MLP neurons of a small language model. Each row is named by its layer, matrix (gate and up: input weights; down: output weights) and neuron, and shows model dimensions 64-159. Each number is 200 + 40 x the weight over its row's rms, rounded and kept within 0 to 999. A neuron's up and down rows have the sign that makes its largest values positive.
Before each neuron's rows, "fires after" lists the tokens most often just before its 100 highest values on Wikipedia text that the model never trained on.

fires after: "\n", "s"
L4.gate349,187,224,297,183,226,222,195,169,140,138,256,233,163,136,146,226,182,239,264,170,255,245,212,236,187,131,206,167,183,236,146,169,188,229,70,216,154,205,186,210,260,288,227,214,205,206,141,224,218,169,210,142,131,216,142,201,224,212,122,216,209,165,158,195,162,187,320,227,184,240,143,245,244,165,187,118,202,246,204,223,276,255,240,206,109,198,184,289,177,210,209,204,243,166,243,167
L4.up349,183,183,158,225,235,249,227,196,164,230,214,249,197,146,169,255,171,164,194,216,153,272,202,190,231,184,224,250,187,224,194,184,238,238,202,189,182,280,141,152,299,208,224,249,181,171,227,131,218,231,224,207,101,191,206,131,220,213,195,314,290,193,74,196,145,243,203,189,192,147,109,191,286,172,151,170,181,268,209,175,230,212,159,213,164,152,291,309,129,158,183,187,175,253,231,250
L4.down349,227,271,238,144,246,195,260,211,136,207,243,241,222,224,166,186,155,184,165,240,243,183,151,222,221,166,227,212,137,166,202,181,135,234,179,199,175,204,183,190,249,257,252,204,198,211,172,207,187,214,234,219,207,164,200,243,199,194,209,212,228,123,209,192,183,213,231,207,142,183,158,255,146,231,287,172,218,225,171,157,199,264,184,241,160,210,181,214,206,194,177,199,186,200,184,228

fires after: ".", "\n", " \"", " ("
L4.gate161,203,184,139,246,225,164,209,252,203,220,133,187,162,186,163,191,199,284,224,202,165,246,248,160,256,206,213,200,233,246,168,171,202,236,178,217,184,150,217,157,248,209,194,166,171,159,132,243,222,123,232,111,208,173,225,135,216,189,162,238,137,210,167,182,177,209,313,144,214,253,169,168,213,93,167,191,269,159,226,211,278,205,218,219,180,163,200,193,289,203,243,163,204,203,224,219
L4.up161,246,164,196,187,232,162,184,248,261,253,188,268,199,176,234,139,219,221,151,259,158,234,254,234,247,202,193,193,202,209,217,193,200,209,162,183,219,218,181,235,228,168,192,200,173,198,175,256,175,266,255,176,226,197,239,150,215,143,124,222,183,171,154,164,194,196,257,177,191,209,157,131,190,155,156,239,200,204,128,211,175,159,223,205,226,177,146,118,281,175,247,187,143,228,240,172
L4.down161,240,249,232,213,169,192,225,229,175,199,207,241,196,207,226,206,184,187,202,206,190,202,195,170,172,171,195,172,220,248,201,195,213,158,211,200,187,215,195,231,201,259,202,209,165,174,215,223,163,191,160,241,217,265,189,184,128,199,129,220,170,227,194,172,231,251,271,210,183,184,127,165,179,263,237,183,163,207,172,230,227,212,230,261,171,218,155,190,215,170,184,193,196,127,216,145

fires after: "2", "3", "4", "1", "7", "6"
L5.gate316,168,251,214,203,217,170,156,193,211,223,198,182,152,229,214,170,142,222,227,216,128,148,246,208,178,195,191,195,205,179,213,260,192,170,187,211,206,196,137,237,231,144,221,221,240,189,183,161,206,222,239,157,216,143,188,205,209,222,170,155,177,212,216,242,131,194,239,139,196,275,225,195,164,171,227,249,193,195,205,217,211,220,183,201,199,230,230,128,270,166,206,271,224,213,199,233
L5.up316,205,253,229,221,168,203,306,199,258,201,218,227,191,277,263,190,177,188,153,247,201,136,101,212,184,103,258,195,173,203,144,208,296,150,150,244,216,180,243,125,246,219,199,273,165,175,210,235,190,239,223,170,230,155,213,162,187,216,188,171,243,189,247,308,141,192,182,168,239,207,294,131,217,188,234,241,226,232,255,185,217,184,166,185,234,193,257,187,124,258,196,167,213,203,221,117
L5.down316,172,193,120,225,211,290,102,144,212,197,198,216,244,181,215,221,196,237,249,136,178,185,248,186,237,219,190,195,243,163,214,133,128,187,315,195,285,194,191,115,172,184,159,169,197,277,225,259,178,203,231,171,144,212,168,222,280,144,183,234,242,201,190,168,230,206,272,227,243,156,269,214,198,169,181,228,247,209,167,180,180,189,210,160,258,143,208,135,222,227,239,251,233,213,253,129

fires after: "0", "1", "2", "3", "4"
L3.gate583,189,176,178,158,221,178,149,296,194,229,169,183,239,264,195,240,175,202,281,158,215,255,203,212,183,257,194,191,269,202,213,278,199,165,170,185,238,204,179,192,139,129,220,194,212,104,244,226,218,245,194,197,171,244,151,210,199,186,221,204,163,219,141,154,183,141,233,173,230,232,226,158,207,208,215,168,233,243,146,228,291,279,149,203,239,246,237,176,119,185,105,184,256,222,133,168
L3.up583,170,159,193,200,192,235,91,244,152,204,163,252,199,286,213,205,156,188,230,162,182,216,293,240,170,230,198,198,182,132,260,179,168,134,297,218,197,179,199,193,179,145,105,253,223,149,183,165,218,201,222,188,249,181,213,228,179,192,303,126,148,175,164,170,200,216,160,166,217,211,245,188,192,234,182,132,223,281,263,259,185,168,206,173,222,195,235,167,216,217,174,227,280,253,182,170
L3.down583,225,228,177,192,201,197,168,216,269,219,170,227,153,179,217,191,158,199,262,143,165,198,258,215,266,138,250,169,237,169,265,184,197,183,228,160,216,196,156,186,205,327,185,198,233,177,139,167,217,190,132,131,237,179,173,218,193,239,214,158,248,172,212,103,255,209,224,208,166,174,193,246,231,163,196,201,192,280,212,231,191,156,254,219,179,149,192,136,232,170,241,163,206,169,201,187

fires after: "2", "1", "3", "9", " (", "0"
L2.gate131,283,190,189,257,204,228,150,254,262,169,201,171,258,185,197,233,204,227,242,196,166,179,215,237,186,171,223,180,176,246,274,227,172,150,195,84,199,223,208,242,275,172,297,219,287,199,214,199,275,175,134,286,197,206,201,160,198,189,308,192,187,117,165,210,184,222,246,163,228,217,175,128,216,179,188,224,193,231,144,153,216,238,196,221,270,224,258,205,207,173,131,194,242,235,117,249
L2.up131,189,235,268,194,182,214,155,226,187,195,175,199,240,270,239,157,172,227,242,209,202,195,226,231,219,171,231,151,207,92,193,209,180,123,240,205,194,130,238,199,197,183,159,228,304,221,191,200,209,209,200,227,182,119,160,206,123,193,186,175,202,203,213,202,190,174,192,152,213,247,228,176,204,242,230,239,229,219,213,158,233,147,196,216,231,123,156,193,163,222,146,209,219,259,184,234
L2.down131,186,240,221,112,187,218,154,217,180,214,200,159,181,188,235,150,157,242,226,200,215,198,206,170,244,205,219,195,261,158,263,213,160,149,293,215,280,196,237,192,198,207,137,200,159,260,180,207,241,249,160,221,147,257,249,189,166,163,201,211,206,156,221,151,229,154,258,193,226,216,196,168,158,180,231,227,167,239,201,222,216,243,178,189,191,165,195,150,192,212,169,220,195,196,237,233

fires after: "\n", " the", "s"
L2.gate508,264,219,164,215,272,212,297,243,211,160,222,208,167,169,139,212,163,209,261,215,236,178,224,191,295,196,210,191,224,261,163,161,245,226,224,243,261,234,129,171,249,250,261,180,216,176,163,238,240,160,231,163,156,156,149,237,252,195,164,290,199,190,163,157,286,157,180,191,185,233,173,184,174,169,180,244,175,228,199,282,194,177,283,267,208,223,180,245,198,184,226,219,185,201,168,205
L2.up508,209,223,134,226,231,182,258,179,124,185,170,263,162,176,141,177,174,206,135,261,179,196,175,231,266,208,149,167,154,177,194,103,204,206,196,224,205,225,195,223,165,245,190,195,185,233,155,165,215,193,206,213,232,229,201,188,157,202,184,251,274,155,205,248,223,297,261,195,192,178,146,179,173,273,240,137,169,174,238,161,222,189,211,256,201,152,171,142,139,193,214,169,114,303,229,291
L2.down508,137,265,167,178,222,221,204,244,253,188,149,272,186,213,192,168,214,190,190,191,156,261,257,218,226,211,200,204,195,157,250,218,193,231,218,237,158,212,190,233,253,230,193,202,210,200,224,205,232,127,176,180,218,246,247,197,137,135,208,174,169,160,232,239,223,239,211,235,108,179,245,181,251,220,228,149,191,209,200,212,205,244,202,236,208,196,251,144,191,221,235,173,188,257,265,193

fires after: "\n", "s", " ="
L6.gate619,263,221,224,277,203,207,217,192,264,266,217,229,211,114,116,224,235,221,240,283,208,153,263,162,255,202,227,236,151,199,213,134,216,180,195,194,234,202,254,273,184,191,209,190,234,234,202,252,163,200,279,253,173,183,145,162,216,205,218,221,262,184,157,143,211,186,272,205,196,201,223,183,140,174,193,211,266,187,214,285,171,289,211,193,175,178,188,215,205,220,233,235,268,208,180,141
L6.up619,203,250,175,207,224,196,210,232,232,238,162,161,227,143,223,249,197,208,164,256,213,189,171,201,243,133,188,162,204,258,197,83,274,179,270,173,166,186,143,169,180,212,177,204,215,228,125,178,185,233,215,162,148,182,211,119,161,141,206,276,236,245,200,270,187,145,194,200,198,180,202,202,168,209,204,211,275,215,200,258,211,205,211,181,306,257,273,163,182,191,178,179,201,200,159,163
L6.down619,188,225,233,169,189,225,256,213,231,189,211,204,166,149,207,182,191,218,237,158,225,139,215,247,225,194,252,193,176,168,240,183,232,210,203,201,151,186,197,166,202,199,239,155,117,181,196,201,209,183,267,213,295,205,210,194,224,161,219,197,155,141,213,254,190,149,232,256,156,183,190,221,251,199,269,216,321,205,117,182,290,232,237,197,240,267,191,172,180,196,207,212,132,154,213,156

fires after: "\n", " Dur", ".", "Dur", " re", "=="
L9.gate469,232,251,211,192,286,188,198,211,189,195,146,193,216,213,153,153,224,158,189,199,196,225,165,251,197,211,162,158,166,201,171,165,173,199,220,197,211,191,237,220,126,230,194,174,215,161,181,219,193,183,80,212,206,116,135,221,182,260,211,185,172,246,167,170,229,222,186,132,205,147,230,156,140,92,246,196,186,192,155,218,241,260,239,200,200,183,240,276,179,198,209,240,233,280,186,228
L9.up469,205,160,181,132,258,170,265,212,197,183,166,218,210,276,197,192,129,199,120,178,210,167,216,250,299,250,222,145,183,190,157,167,157,143,253,230,207,210,201,230,226,221,196,199,154,180,274,195,184,188,164,141,205,248,173,207,140,230,191,177,155,197,142,168,215,255,168,199,162,226,216,175,210,162,231,117,165,257,176,170,197,149,141,212,238,181,212,204,228,172,209,164,137,259,209,151
L9.down469,135,165,208,149,202,208,162,182,223,126,171,171,180,259,202,214,181,255,152,163,211,122,162,261,284,204,183,254,195,126,187,185,219,147,283,247,241,223,189,170,265,210,178,187,205,244,184,161,192,124,152,221,198,244,169,187,191,253,179,214,204,195,156,208,236,257,202,276,193,206,214,190,229,186,207,139,203,82,136,233,161,209,217,287,247,194,245,208,194,187,198,134,244,260,121,177

fires after: " was", " were", " be", " is", " been", " are"
L5.gate148,155,298,192,189,261,213,232,174,139,157,215,209,186,267,257,151,155,175,177,260,160,152,145,232,207,110,231,201,199,111,243,166,239,235,200,182,216,218,212,230,252,304,202,182,227,235,176,216,207,242,210,175,235,197,202,202,192,196,223,187,235,197,196,90,226,242,225,172,189,184,194,196,117,181,186,179,202,237,202,232,155,214,217,180,181,183,226,183,171,179,160,221,238,221,194,206
L5.up148,250,189,184,210,230,295,169,195,194,196,171,196,270,169,227,299,180,220,201,192,172,211,83,173,120,175,223,184,146,186,193,111,182,165,237,226,282,189,178,189,200,172,194,185,199,150,201,146,133,265,157,172,204,179,161,250,189,194,202,141,142,232,223,214,171,207,236,247,204,143,235,149,162,230,199,156,167,241,120,162,181,170,199,271,243,179,112,275,219,189,183,179,246,212,184,235
L5.down148,211,187,206,240,195,182,207,240,160,149,246,109,186,227,191,195,200,202,174,174,208,263,191,143,191,217,168,191,178,160,207,209,183,141,211,215,239,210,187,179,193,162,169,166,220,324,246,194,156,228,190,223,104,243,193,194,192,266,179,218,157,223,193,275,207,150,221,202,216,227,196,140,228,266,181,211,186,171,255,203,204,259,223,193,238,172,212,192,179,204,212,235,197,180,172,169

fires after: "2", "1", "3", "7", "0", " "
L4.gate593,230,234,205,210,174,258,227,200,197,236,236,210,242,148,183,238,248,191,228,203,217,161,165,239,186,138,221,173,207,194,184,201,203,152,188,47,168,202,239,132,204,247,229,182,231,220,248,180,275,231,137,197,192,189,205,159,204,264,156,156,290,145,157,227,148,205,208,192,192,161,157,172,186,224,266,164,177,175,171,116,255,210,191,257,243,213,207,246,199,201,235,96,197,249,130,207
L4.up593,183,133,237,228,169,240,181,198,252,176,169,218,237,183,199,163,178,172,215,180,199,212,315,187,204,207,212,157,166,200,212,207,215,176,226,113,207,237,186,212,235,141,239,257,206,266,222,150,235,283,209,247,288,189,289,201,168,194,279,203,235,125,214,191,143,189,123,235,166,157,265,194,165,193,224,132,109,160,186,186,219,151,200,214,283,232,167,142,190,217,224,177,198,274,224,181
L4.down593,199,191,189,244,133,271,175,189,183,167,204,252,182,238,280,186,185,128,197,261,162,211,218,164,218,232,135,237,253,223,217,201,272,179,217,128,257,220,193,236,236,152,165,183,175,167,212,186,164,300,171,228,185,252,225,204,229,209,224,267,133,240,241,268,224,231,200,209,252,271,232,241,209,207,194,157,187,199,238,201,239,226,224,141,250,205,178,170,203,255,215,194,202,141,185,196